From a checkpoint of a small transformer trained on Wikipedia: vocabulary 50257, LayerNorm before each block.
MLP neurons of a small language model. Each row is named by its layer, matrix (up: input weights) and neuron, and shows model dimensions 416-543. Each number is 50 + 15 x the weight over its row's rms, rounded and kept within 0 to 99.
Before each neuron's rows, "fires on" lists the tokens most often at its 100 highest values on Wikipedia text that the model never trained on.

fires on: "198", "196", "197", "195", "."
L6.up2053:64 24 39 51 43 23 52 54 44 68 61 50 48 50 60 57 47 52 35 50 67 45 76 81 70 44 20 50 50 42 86 51 46 54 72 51 62 35 53 30 29 50 67 62 66 47 55 38 27 92 56 57 57 50 54 50 70 28 40 52 39 67 36 51 52 45 82 45 32 56 33 24 53 54 74 23 40 60 54 45 42 55 69 49 48 61 51 41 30 51 44 26 43 48 82 57 58 56 58 58 31 63 43 46 59 61 41 50 96 40 48 31 46 12 61 84 68 51 30 63 45 47 53 51 38 76 32 43

fires on: "| ", ") ", "′", "\\", "the "
L6.up268:32 69 52 41 29 72 46 38 60 47 22 59 34 55 71 65 29 65 44 40 74 57 42 62 32 42 63 40 59 18 56 60 50 53 61 71 35 80 62 76 78 56 45 51 51 51 04 39 61 36 41 60 44 59 23 49 31 87 44 56 42 23 59 46 53 61 27 52 42 27 33 53 39 55 62 34 54 36 39 49 26 57 37 39 70 46 72 71 45 74 45 20 57 87 12 64 49 39 28 27 57 50 31 41 19 57 45 42 29 43 37 69 53 51 81 33 49 42 47 74 57 69 73 60 29 58 16 70

fires on: "(", ",", "{", "| "
L6.up2896:21 59 35 65 44 55 34 47 67 47 37 42 66 70 38 54 44 51 39 61 34 42 29 76 73 45 40 34 56 77 70 33 40 61 57 49 47 53 54 51 49 56 89 50 83 56 67 46 47 63 48 33 29 66 26 47 34 35 42 80 63 40 36 55 65 63 59 42 43 58 59 15 55 38 41 49 73 75 68 39 37 52 43 75 49 53 46 40 47 69 24 30 52 44 19 43 53 74 43 55 22 69 12 43 60 81 54 59 57 58 59 55 73 50 52 54 46 46 46 52 49 45 55 51 29 32 34 57

fires on: ".", "′", ",", "| ", "of ", "/ "
L6.up991:53 68 53 50 52 44 78 41 35 24 42 76 28 16 79 62 32 83 38 50 52 43 45 53 58 48 64 57 46 37 49 45 49 33 54 27 49 60 40 62 63 55 36 59 29 63 56 15 56 50 36 48 76 37 71 66 35 32 47 53 70 54 34 49 31 69 55 24 28 36 26 52 52 61 38 49 66 34 68 80 68 68 47 24 24 41 73 63 55 44 48 16 50 45 31 37 40 28 47 70 58 59 38 58 61 54 41 57 40 62 30 50 43 37 82 47 30 52 45 67 77 34 69 59 49 55 54 65

fires on: ".", "192", "196", "is ", "194", "195"
L6.up2055:62 63 17 68 37 27 47 35 46 10 34 50 61 46 45 58 42 64 39 44 63 66 47 70 55 71 32 64 23 62 57 47 42 68 60 67 50 40 71 50 22 69 45 35 64 67 58 46 27 81 54 40 81 25 39 36 28 66 62 50 54 81 45 48 36 42 47 46 34 45 49 49 37 61 50 49 51 66 57 50 48 68 38 61 57 48 36 60 49 64 33 18 43 40 45 22 63 53 67 51 53 81 55 46 38 61 57 66 57 39 60 45 35 50 64 59 45 92 48 53 40 51 51 71 44 47 35 39

fires on: "| ", "- ", ": ", ", ", "and "
L6.up1864:53 38 36 53 57 27 40 50 42 68 14 57 26 43 69 71 60 70 54 20 24 59 48 23 48 60 44 70 59 19 51 53 50 34 37 23 32 48 33 33 60 43 48 65 40 62 57 51 62 23 51 53 60 47 52 74 40 39 45 36 52 48 34 51 37 31 40 33 65 66 39 40 56 33 70 32 51 43 29 56 71 63 41 77 46 22 50 35 57 45 58 52 31 45 53 76 40 63 42 36 57 56 61 40 50 55 62 31 67 59 45 53 45 25 56 36 67 29 60 30 68 55 26 59 67 63 40 62

fires on: "| ", "the ", "by ", ", "
L6.up248:53 49 38 74 21 43 60 44 38 42 36 61 40 54 69 56 53 56 64 30 46 26 37 41 32 39 52 31 36 52 32 83 60 52 39 17 46 82 51 55 36 52 40 41 67 37 38 58 51 31 53 51 42 43 29 33 29 58 51 50 56 27 54 38 33 42 34 71 57 45 32 56 29 65 45 23 80 58 55 36 68 48 34 92 75 41 41 79 64 29 17 47 47 71 60 60 63 56 35 43 41 41 81 43 65 43 57 74 41 72 75 33 34 47 33 50 73 47 53 68 81 65 63 63 07 40 30 36

fires on: ":", "| ", "°", "–"
L6.up1228:51 65 47 57 59 46 34 26 83 41 28 52 39 64 48 29 71 23 52 46 53 71 51 35 70 45 57 49 71 25 72 37 52 30 54 44 47 32 44 28 64 45 39 52 43 57 24 48 68 61 66 76 36 55 58 44 58 48 36 62 42 47 40 34 58 63 66 36 32 25 16 27 53 57 32 65 57 47 63 39 80 47 49 25 43 36 69 38 12 58 83 69 12 58 34 67 47 50 58 27 70 56 55 36 58 56 48 27 43 40 54 54 60 49 73 52 65 62 53 64 74 68 59 67 51 55 92 33

fires on: ", ", "(", "of ", "| ", "by "
L6.up1768:66 36 56 61 85 51 27 56 43 38 49 78 82 47 31 39 55 47 21 51 32 37 28 35 31 36 48 49 55 45 17 49 68 65 44 55 57 23 52 28 42 61 47 83 68 53 70 83 72 63 57 46 81 43 57 88 44 48 49 39 46 60 54 63 35 63 62 60 48 50 47 55 67 42 34 47 51 52 35 29 62 60 38 73 56 54 43 61 76 33 46 49 36 72 68 50 45 46 80 63 64 44 50 59 62 60 59 51 35 36 36 49 56 45 49 36 56 50 49 25 30 54 56 23 65 32 36 59

fires on: "| ", ":", "–"
L6.up1620:58 65 56 38 40 66 54 42 81 69 25 57 28 69 35 43 69 53 78 27 74 56 51 63 48 70 46 51 51 57 66 52 35 42 43 37 30 35 21 58 33 29 38 47 29 78 59 44 63 69 63 54 31 45 56 55 47 45 38 60 53 52 56 66 56 46 50 67 32 74 46 54 82 56 56 47 31 39 44 60 55 37 46 20 40 55 38 53 68 37 64 50 31 46 67 50 53 30 46 38 60 30 48 37 64 67 54 43 41 65 20 46 51 26 59 66 45 42 39 49 48 89 74 47 44 48 55 38

fires on: "| ", ":", "/ ", "("
L6.up1491:36 64 59 48 38 46 65 87 28 28 63 51 69 56 35 53 53 48 52 59 43 38 56 52 61 59 33 38 56 50 67 61 70 38 60 47 27 27 33 37 43 58 29 42 58 59 50 56 52 50 42 63 17 46 42 46 33 49 32 66 51 02 49 80 98 80 56 68 29 54 45 68 47 31 46 41 51 52 80 24 49 80 49 42 59 60 45 47 54 68 64 38 56 65 44 47 70 64 32 57 70 57 59 65 62 69 65 34 25 67 48 45 50 36 50 57 06 49 60 42 58 26 85 57 53 54 39 63

fires on: "| ", "C", "m"
L6.up287:63 74 66 72 57 78 41 66 61 34 16 52 51 89 17 43 54 73 38 59 61 48 39 53 71 44 37 53 31 69 68 53 72 64 78 43 34 78 52 44 55 71 66 58 72 42 47 71 58 50 40 48 46 66 76 35 44 78 43 37 39 40 11 47 45 52 68 65 64 43 50 57 50 39 36 48 53 47 35 21 55 28 57 43 58 58 43 40 28 57 40 39 58 68 35 46 60 66 57 23 36 74 51 60 46 43 55 69 13 49 44 49 42 24 44 72 39 72 54 21 63 20 67 48 36 63 52 22

fires on: "- ", ", ", "| ", "by ", "and "
L6.up1492:65 46 43 49 57 34 68 87 64 65 33 57 46 41 49 54 66 59 28 32 52 50 51 18 42 48 56 64 47 36 53 50 71 48 39 51 51 77 62 36 55 57 49 55 32 59 64 50 81 32 61 50 43 60 43 51 39 31 43 58 29 61 50 45 43 41 50 52 54 55 30 33 37 60 77 47 57 56 43 49 62 43 42 81 32 47 28 52 70 70 37 29 41 50 21 31 21 44 49 54 47 52 74 34 66 45 72 47 58 39 35 69 46 71 39 41 65 40 64 49 71 30 28 32 54 26 61 44

fires on: "| ", ".", ":"
L6.up1383:24 75 54 36 48 61 49 41 61 44 57 42 31 49 74 34 47 50 76 30 49 85 32 59 52 64 50 61 37 49 38 48 46 57 50 40 56 46 46 16 47 40 43 55 40 48 49 56 79 49 59 89 60 29 29 53 33 31 62 59 24 27 63 57 56 74 69 33 55 42 25 39 31 43 35 48 70 32 52 74 48 42 42 34 43 38 70 67 48 32 82 42 44 55 58 31 59 40 53 36 67 49 28 45 33 57 46 43 63 52 48 42 54 60 69 30 67 73 42 88 68 45 39 25 54 46 27 38

fires on: "| ", ", ", "\"", "("
L6.up2465:43 58 52 44 32 35 49 61 51 63 50 34 56 58 34 33 55 61 32 78 39 53 39 65 62 77 40 50 56 37 52 32 62 44 89 55 51 61 46 50 54 36 67 59 54 58 61 43 57 47 48 72 53 43 49 69 38 34 17 72 29 61 37 35 44 72 65 36 43 49 33 47 61 66 50 60 32 37 49 67 65 54 40 72 29 50 66 53 28 53 41 39 87 41 35 63 36 57 34 48 49 21 37 45 55 79 65 52 52 59 48 59 58 60 39 68 40 52 37 46 74 70 42 33 42 29 60 43

fires on: "| ", "of ", ".", "against ", "′"
L6.up1275:46 49 31 64 19 61 42 45 59 55 62 45 37 49 42 66 31 62 49 32 60 29 81 68 37 52 70 11 49 46 52 52 61 18 45 68 36 51 27 42 31 72 57 19 37 62 53 33 36 52 53 50 66 60 45 53 62 46 20 54 51 52 47 56 63 53 40 30 44 41 51 47 38 77 10 28 68 13 29 43 47 50 09 37 40 38 44 60 61 36 38 34 61 46 65 55 71 24 32 35 43 57 57 54 43 44 54 77 46 31 46 51 70 44 63 50 63 51 33 46 76 64 44 31 41 68 26 66

fires on: ", ", "and ", "then ", "to ", "/ "
L6.up1556:40 24 44 49 73 31 51 67 41 68 39 48 16 30 45 58 49 63 34 50 70 57 35 74 38 50 54 57 44 57 69 68 71 67 35 37 41 55 48 51 45 56 38 90 37 84 45 53 51 37 53 54 43 49 53 50 50 52 32 31 47 32 46 49 33 74 26 47 43 51 58 40 63 59 46 69 38 36 68 47 64 44 67 77 44 49 53 49 33 45 57 56 67 68 59 51 61 78 74 69 73 58 53 43 85 50 57 61 61 62 62 26 14 36 63 59 75 42 59 55 35 39 75 25 33 59 32 75

fires on: "| ", "200", "–", "(", "197"
L6.up1240:53 63 53 53 66 26 40 73 44 39 54 80 76 42 51 60 35 40 70 79 38 46 15 43 53 34 50 57 33 41 32 47 57 80 42 51 58 37 50 46 61 68 69 44 65 55 41 39 58 47 41 66 64 48 54 73 54 47 61 49 55 63 81 50 88 28 63 73 68 40 56 28 58 63 49 30 38 39 58 39 55 62 32 41 64 35 66 42 37 24 67 60 68 49 32 44 42 57 58 35 04 26 32 24 25 60 84 54 55 69 50 29 45 21 63 52 51 40 65 36 35 23 30 35 65 41 51 50

fires on: "| ", ":", "73 ", "pig", "."
L6.up88:52 36 61 68 28 48 53 51 59 24 45 86 78 77 56 47 49 42 54 47 33 38 62 60 61 26 34 47 27 65 63 31 80 49 90 43 30 60 43 31 68 04 19 35 29 64 51 58 46 52 74 64 49 47 49 46 44 50 34 50 58 41 44 40 58 61 33 61 51 53 49 71 56 48 59 60 35 53 80 47 57 43 41 16 62 52 57 73 72 75 53 60 00 45 40 57 40 52 66 35 44 42 78 39 54 65 50 24 42 58 42 55 25 51 74 48 49 29 62 79 38 50 37 71 50 48 36 65

fires on: "200", "190", "187", "197", ".", "180"
L6.up12:48 73 39 53 37 50 57 60 38 75 66 57 38 56 55 64 76 62 49 62 49 45 38 49 34 48 49 61 54 57 72 48 48 56 54 54 61 65 48 40 22 22 43 49 61 65 29 53 59 53 47 27 55 40 40 42 36 38 51 51 56 37 62 35 51 37 83 65 44 73 00 39 60 36 50 25 40 40 54 32 53 26 46 53 46 39 45 53 44 83 48 48 49 43 38 43 51 57 54 73 45 44 62 58 52 49 58 46 50 17 54 20 64 40 51 61 41 56 73 64 42 49 68 36 19 44 49 54

fires on: "–", "| ", "; ", ". ", ",", "."
L6.up780:29 41 45 99 46 53 53 41 58 47 27 34 41 54 37 57 53 69 23 65 59 34 50 67 59 58 48 47 31 62 72 56 45 48 59 64 36 85 40 31 48 53 38 62 56 86 41 62 67 61 43 54 36 56 43 65 54 61 65 48 48 52 53 52 39 42 45 61 69 53 45 70 41 39 57 46 64 23 35 22 51 50 31 34 66 32 24 66 74 50 44 03 68 29 41 67 29 52 42 81 52 65 50 26 37 42 54 71 43 48 39 59 42 23 56 43 44 35 66 37 55 18 61 41 46 50 59 48

fires on: "(", "the ", "; ", "| ", "2 "
L6.up1416:46 63 53 66 57 41 33 69 74 36 47 23 31 74 35 39 28 54 54 41 16 54 39 70 55 55 73 61 65 46 64 27 61 51 67 51 56 37 42 52 31 75 46 48 53 58 64 36 50 63 67 42 63 67 38 66 61 66 25 36 35 51 43 70 56 77 60 37 42 48 14 38 27 71 63 57 36 39 59 38 31 82 36 41 45 61 53 36 61 52 36 39 56 46 69 58 52 54 42 73 43 68 31 43 61 72 65 47 67 89 58 37 59 70 31 62 46 46 55 57 31 30 54 42 22 58 46 26